From a checkpoint of a small transformer trained on Wikipedia: 4 heads of 64 (1 for keys and values), vocabulary 901.
MLP neurons of a small language model. Each row is named by its layer, matrix (gate and up: input weights; down: output weights) and neuron, and shows model dimensions 0-127. Each number is 128 + 24 x the weight over its row's rms, rounded and kept within 0 to 255. Numbers have three digits each. A neuron's up and down rows have the sign that makes its largest values positive.
After each neuron's rows is what it responds to, as a language model described it from the Wikipedia text at the highest values.

L5.gate120:137131126113158106119127154130108161120104172178150139136167134176119153163093133106144124163106112129121115096130147112098118124122152142076149153115167087137122103109066110122127170141109167139156097103108127105094113111113094143125156107153104105111125100143135066152124094145124099131128110150135127151117138140136152121102150122151129138114144130124113139093140126113126145183088
L5.up120:178109123128076102143131142142160152104113129142131114121108155125181130091118116134123157116152160127149166105127141117159124115131138143140117148125104118135156177127144145096141114084127121131129130100141164114113155119118141093161134209146112114117116138107112100133126133091145149111157114138124122086094158113112121123098136064112143149173077106153118117153163125169133167159142
L5.down120:127140113130118130148131137155110116170152076069142147095108103117126130095108095104130130146124125139129146149125114122191161170128108157121138161113166142102135108177123149139124122124140089140070094124137098076164134099149107101116121087095092107137123120104129142120125165178078150136151136164104151141143130136119114146101105155086119092163161182143115138080116114123122113121122
Description: Middle or final pieces of words the tokenizer split into fragments, such as so-on, homeown-ers, bro-ther, or K-ri-sten and Herz-eg-ovina in names.

L6.gate441:087163158116105134120133168116105104151147122171133150133112124087105090118137123136149132147111136106078121124164120156125138168075162107132137101154101110137113122146136092138152116162155151152156144126112143104112089112109126115110136118095134108144104137126129085127135153188144161120150114187137098100077139123153135115084180114140096163103129084142102188101097105154129158083103
L6.up441:107136152131113134145146148109103105118152183151174143076159131133097091131119170139127123122098133091088118107144119148155121174128112111114127111123104119122156109152122115124174133100151111159158140131118084140161138153086101123132130143101126134151104152123120130110115154134135125143138181157143110131151137146113098132122157116129069129130131134121110104147177176126105131103148
L6.down441:181095120127148164119122068125123144135170133156152160118148124121169121127156122144143147138094135133131099134136143160106080158137137123108079124103118138139181154115131150142129105104138158105167117125116119055124077190127149101134103084103106125155081128156145083135108146115129127117122124133138150094104123136100126146093143120115144167134096137187152136104172180105140167115149
Description: Final word-piece of a main verb, usually an inflection like -ed, -ing, -es, in narrative prose just before its object or complement: giv|ing, allow|ed, writ|es.

L6.gate255:150143138079152129108107087089095114094109132093149118127156159090104142139158128139128151155138152144158068123134091154118133140090111158095175146100170104117099147161160122086130138145120126163110154140118132123156128114104133087125183124144095162134128103157161105142142079102170144139175104094124158125107152172149108113145136136096094179089104141139153140081135131146140140120102
L6.up255:138171143097116152132109161080087118142106122113189143114150150115124156131155113124149110163123135114081083135118075128103125123102155132139096153146128139149112108131145134116164136140132126165111110103115108126136154151132106127142153149113133177168141106151138122113108122112150091174135153102120118145125130134174097123120088092138144165050135164139185148154134117113130110098139
L6.down255:080125097126092124137134134075125151128151136137181131046103133086131165128091136120129106128091137129125108114114101117109000133145127132133147144122137106132132131135153150111150122157157146122088140144116161130119151101165128126145132154122138122127113116132142145100175139118123165125154138109106117134181112122166120150165099155099101135141153130163129179114160120128138142130131
Description: Final suffix pieces that complete a multi-token word, mostly passive participles and plurals, just before a preposition: repell-ed by, us-ed for, approach-es to.

L5.gate71:121139133140164123136105102124129124141084095136179095109124162155094126141163121109123131206091112122118125148133146148083148069191122083127174144120084124148119097178147132157083134154148147117096118101146106103147130150122151098115091112140158169142146110168120115119137110126132136091146136176129138127116156129125136162129137130149138136113098159107170106129122148096094173110157
L5.up71:151170107159166087145146138110113163122116127153112143122113096126119171086129126159137173175097122084136109126118162138118124142176122101155156091119119141108110141134098148101195142129106141083111109116090103124118143116101125146155113115126140127100118108113143143088138123125106130087145066146112119156133115099128127117105146115147104093108133156115111116078138121099137136143130
L5.down71:112136162160122160142146124126173131109126114131143130096133137127171154100110083145189126172135107124137088092093125109117132107070170158136107158114169110124150094138117104090105142133153137132093103103128126144143099145116100142139085126105101106110139169133187132143140140131104121133145121113164140149111099143116131114120169132078118117144123115119098147149132124142161137147148
Description: Short word-piece tokens inside a split common word, often after one letter, such as M-us-ic, Te-am, acqu-it-ted, B-om-bay.

L4.gate423:175129086161182132152154106135137109137104185146115152139117149100143146114152149093099110122107112137086093137123118119118148171129075131112124105169132126124162175121173161127099135115132121117123127077136137126162164094144104119110109104112142160111105117142153116122111129079086081107144115124132127110160149109155095122095152102120094188132128120123114112138140096146125130095130
L4.up423:089122158152136106092120113112107124135128141088137148142097119079143118139147093101108111125128153176122096124125104148163139153069124114088113129145108127100114158156128104120136142147129128094125132109144183119156146123075119091138106152118106148155123129113157128101156122131130110142132105107122100099098111145154112135090125150091109106104141094137157147155110139150126149110113
L4.down423:106104133090106150132093127142113129111148141111110110101168092122166153181153115111121126151094086132136128109146146140094000107100138079156146141147146108127118121091088151161137146110125099145099127152099129141127130159132146140132166147144093090122159132124089145160120108164121152117143122146109128136137134173135118141127139116139141120112135137155091121108151135109092139144086
Description: Word-final pieces that complete a verb or possessive about to take an object, such as receiv-ed, us-ing, includ-ing, foc-used, 's, with.

L4.gate448:125173157102171144117110124137099127138136146070113147141121121116111162164147154142092125139086124116122115152161100121143135084170099104110148154142150143159133107165158126077105137150102146126128145111135085140149118078151066094124140096115138107159121115124137114104084134110169109154133112126121173113094139111149083141118151111148126145112134169106136148092098135162140116120095
L4.up448:134183169147130130141115131112115107106123148108155103092139154124137161132116132131080120152102095129104112102127108127101102118187100086132163183129142135162114136143119140116146135138098150133112152128112104148135123144138057115126132119107105108137169104133115116131136144117141156155110113095147171107108110165128096164158171118127147135082140188118146143129141133170122147121110
L4.down448:130178188082154135134118108083121139145130129088132102070131142116110127132114124154138144156144103160083127167128126090115044105165126093103144164157154159140128144153146148076136151122109116092131140150155085181119117139111104110149135101140112133158116134112110077132138188093185110099115106098120171117122102116144052112109139138110122165108115182127138125117151176133117109117098
Description: Function tokens right after a completed noun phrase in mid-sentence prose: commas, which, and, who, the, introducing appositives or relative clauses (e.g. "Alpha Gang, which", "plumes and").

L6.gate163:101164152123115110137153113089180124161107112179156148113126133094138123139115111137112129139114141095153120142162148150145096145071147142067199143159145121156088157086120148161120136122091164132140145135108134089104101144126121097135133136115128133137118081114121079137139107136096100120155169108107148081133142094120146118130119102103126126061096126163122134159141137116114107097159
L6.up163:108136160149139112161142100088157146133120138128079172117166138151133160132070088147108140117147134076092195144145132125120132146141060127166137121150146149125100092078139131158104126159143138136129134102132143123155112124128110140133167136157135113100148093154130116138146146143162101089112136092134137119113120153122126123136141121144109134127147192143092129133152143135128124125102
L6.down163:121091158098132136112134168168107129114133114103132115087116086116125103134130125125145106160136140094142076086123107131080149143140172147169132110101132134140117153117104148127160131125107156143087130107187104182116131108134166098143125096129138117131137138116139133114125107148169117110156144137125139115139125100095178133174130102100163122155113121115138136079127113144109125139134
Description: Word-ending pieces that finish a word begun by an earlier token, above all play+ed/ing/s in sports biographies ("He played as a striker"), plus name pieces like Macc+ab+i, Is+ab+ela.

L5.gate230:125164126066161134145087149099097131117118123101137121121107136107120157131141133144081135143096131118101106113156112095118127067161071139135147161132140135164156147142122157075131133158116154095151171091140098126116130148166069133154152119136108102102126117112106111101121149102147090136119136131122129137079130139156076141097172131161137157102134185108133127120117125146132140138105
L5.up230:110166170119163188110101104100094131148115154069130115115170143113113144166125140149123117139117093164105114124150099115137118103160125133109132148113161133174133128178134152112137139192090149126103169113123098166130104145127085113124107089129128151158132087137136133125137166144171128125118138127119173136104099143145091124155135134162101177126132168121142147126137147148116112112100
L5.down230:134147186103144139128120119083116127164144125089143097096133141106104156136136163162153110178140130129095097165133134123144157118143123100105155169122136144151105124156167177084132195150108139132119122149119129123127114141130098115150146071119154183189135124148151103170131150119188128115132112101118116133124131138143042114092168126128140174104056167117159145105175117142124122101137
Description: Tokens that close a unit: line breaks ending table rows after a pipe, and closing parentheses, quotes or periods after names or terms, as in FIDAL) or Vladimirescu.

L4.gate290:118156157128132150161127132127158128091147158141100154117126105153132152101086152153140104145097123136119142139137151109120137145120114113105122148107106127148122117114100103097111113090070148110143156154146072141163133081123121069121145114162132148152101128165112089127113134126141083132135095148165143096127116103169089164150183109121105147141103115121065105162120118161118105128113
L4.up290:095124122144148140115153139109114154155089131137135152094167137114112134108117139104146082118123124102127119130152129138134124163122097115158076146113098083172146107106129122093186122150089120123091121129114095128150132152159125169085126163130135116129065126132132149124140123126111117138134115189075132096133151137170121125143186138136138129136115156140104146141136133130099106131152
L4.down290:096141137121115102146131063118138139147137143108150123131164146100102122163137119101132065093137121088127108144133091124158061098118101081097103148122131104123063115140161140151129131127157123144121140165075126140138099117146110126092116134118082105136129185106145095156147111152131116143114103127105084075147135133097130104125150098144188163141155125109096135111142140144169129117129
Description: Final pieces that complete a word split into fragments, mostly -ing (Sw-ing, vot-ing, cas-ing), plus -s/-ous endings and pipe separators in election/sports tables.

L4.gate276:149142177089140161145173137151129141103157145143122190135119162159107111105108139097127116118145176085125144126143124135107132134102152144149157127139116139128140115120128130105128130120113151164137133106150104104084114096149073152081135150142166132109126178079094136143119161131117085084111134083095148109127127082111148124133085119136112110121134166112104114129128129140130151150104
L4.up276:156110121116142140130102099162097191155178119137101136141114118128124102114125117121127124145095145155144135143095137101099136148148151162137118094139143145143142123095107096100134122136136085091120102123106104125097091161093131103145135156178126130134146134131130105144088119087074097082116149135143096191118172059102148087106126125159105132175113142126126103091128119135165135148121
L4.down276:136147114129123100112135126097164112167081118123147145116141136149175118112113152132149148141085124136124105116112159122197085112141120147134113112101140094099142122147147127099122173132121186092125153113098129136124155144140138119155112125107148143149137112120166160157160110129130115131148145186134138120141115147100122122155107141131151172163122093149132148097142109146112103107118
Description: Word pieces that continue a word begun by one or two letters, mostly names (J-ake, B-row-n, H-ou-ston), plus table-cell pipe separators.

L4.gate509:123109133173146116100115124108107109150138133127171177130101131119090119151147115108106111126116156112137136147160108128099138119096143153095128136151145116107119139139153123104143151132109107130116141128140113135132127155178123122142139137121122141098115150157118084085140103133124148152122105129115164087120139122131095140149077152124104120103095169135165138120138157097143193144156
L4.up509:127113153113115161103116103085105125138130159128138164122131094154144144157129178115123132144134130116157095122157085096095149108151153156163143119107065179153108111140101118124156138122169095102118120108094134134128116191099133172142112093127101152156157158175134178147136129137088128145127130123127139168154181119143133104113097157120125109149137143111168139124141124104137101090081
L4.down509:132166169124140137087120133122122075126142115140169148128134119126081125127154092132121111137120146132131112141129135138079113189109119149132159116135140095121087115143117138152160152158134144120096100118087109151136134131124123113145119109131084150135112121137126147125146139144151133119121114128135174150153144145121053123141169139087135084154110138134143129116082122090104154143137
Description: Middle or near-final pieces of words split into several tokens, such as the r in Ferry, tim in time, for in performances, ar in farmer.

L5.gate394:129152106114167150124176155107112133135145161158136144134091150137147148106148131143151168126091094126105135117134157132117144151120121124154174120083155154126153148127171143117096151168122125105140124085101121133091156124085121136144135120146151123108154118108103126140139123117120125117215152191144120109129161108120105128174103112088070128118093153123085117131109088174149145143119
L5.up394:156171123091103175114139184139098164123125151099138137177138146120123184164093127140133170147139129162130118120142161135085128159141146118144111141147127170134153152117112100122151107154179123102088102139132112148114144115164117130141190113122160108142200138106149124132084132116126138136126138156111113121078118066137130149130096105144096165105142161137062096121154104128123138140102
L5.down394:118129105138145125129112154113136143123083096153122138110109095087141116140150078094141132097103147154172089124136148141125110142132125131132129105130187164131154134085164118133091121147104109095121131111119138188169122161123121098124129143133099124114165141078126074097132108163150092118156159129133149104154130150077124099156129081128134154069107128125121115100133128153101131101147
Description: Second word piece, usually a- plus consonant, right after a capital first letter in split words: B+ac(ău), B+at(man), Car(diff), T+am(il).

L5.gate400:110143130125168083139105096124132135126101153105130138113137146133104167117129102110088152144125156145088108114148109128133111147103084156134136152167124124140121113166121154142149159141114099141156127076126112120129145099171095123150179135143121110160124158120154123112134134118136105170137076123102147082150198087171097121152134132140127160127152143124164100150144130141151130133081
L5.up400:142153168142142146129141121129130159157100121112159132138167142116121093151120144156118128149128122121102124126158124172098122132119080185137064145155153140093099129115155110111139189149054089130130126145103087141151105148155080130138121122137128105146111097102159123111134097118158109140129096130099175137118193138154113112136122129142121164120128122138139171124133098141137127137096
L5.down400:109147102129134120130107130135131129138130165111107132046136097105156122097121138155118120159122113119117087118151122136111000132084120140144127135149150090118134170099127107138109148155130129115128104134124156140126137117136134100099124103104145119067125133121137120110136122127138101133115084133127106108148123121125086146100114149109121164124132125183113106133183121150148124115113
Description: Possessives and other noun-phrase determiners or modifiers, just before the noun or its adjective: their, its, his, the, the 's after an apostrophe, adjective endings like -ical.

L6.gate146:109191137114144151092134136098161105154143155114112085128120143129144099092183132147105151128090129106108174143093151133171167125121102155084157116108159131173137153134149174022146115162095135098106102116138140109131095122173107110122106103131170135106093136124127110142157132124132109165130162110145165137128171110145094096166143126137129180115127143103116105124101148122124100163129
L6.up146:128176096145125142118125142109149130123163106112147128127138146167131152132121135124112098099120142139115152114115110125114138179136140151140138158136114135075142095064150133116146156144126150114144104098117156162091158099158169149119169146141152130089132151153084184152153122112119169117152122149152152185130133125124108136132125128175083133113153181102121126143144106109156115116149
L6.down146:135147152151135147132131115107072121130157139132161129107134122127150084114138090113129110088122121194149124137134100141131073118092144139119149110126095109153153167125132150127149100134176167122096135128077149177142119135113100116139112153123135195126133125098146082103133123147138115109129139143123139127109107085089116130151119140128113115101182134130165094146093135136127170081129
Description: Short vowel-led pieces such as el, ar, ay, it right after a word's first letter, mostly in proper names (Belfast, Barbour, Taylor), sometimes in common words (field, orbit).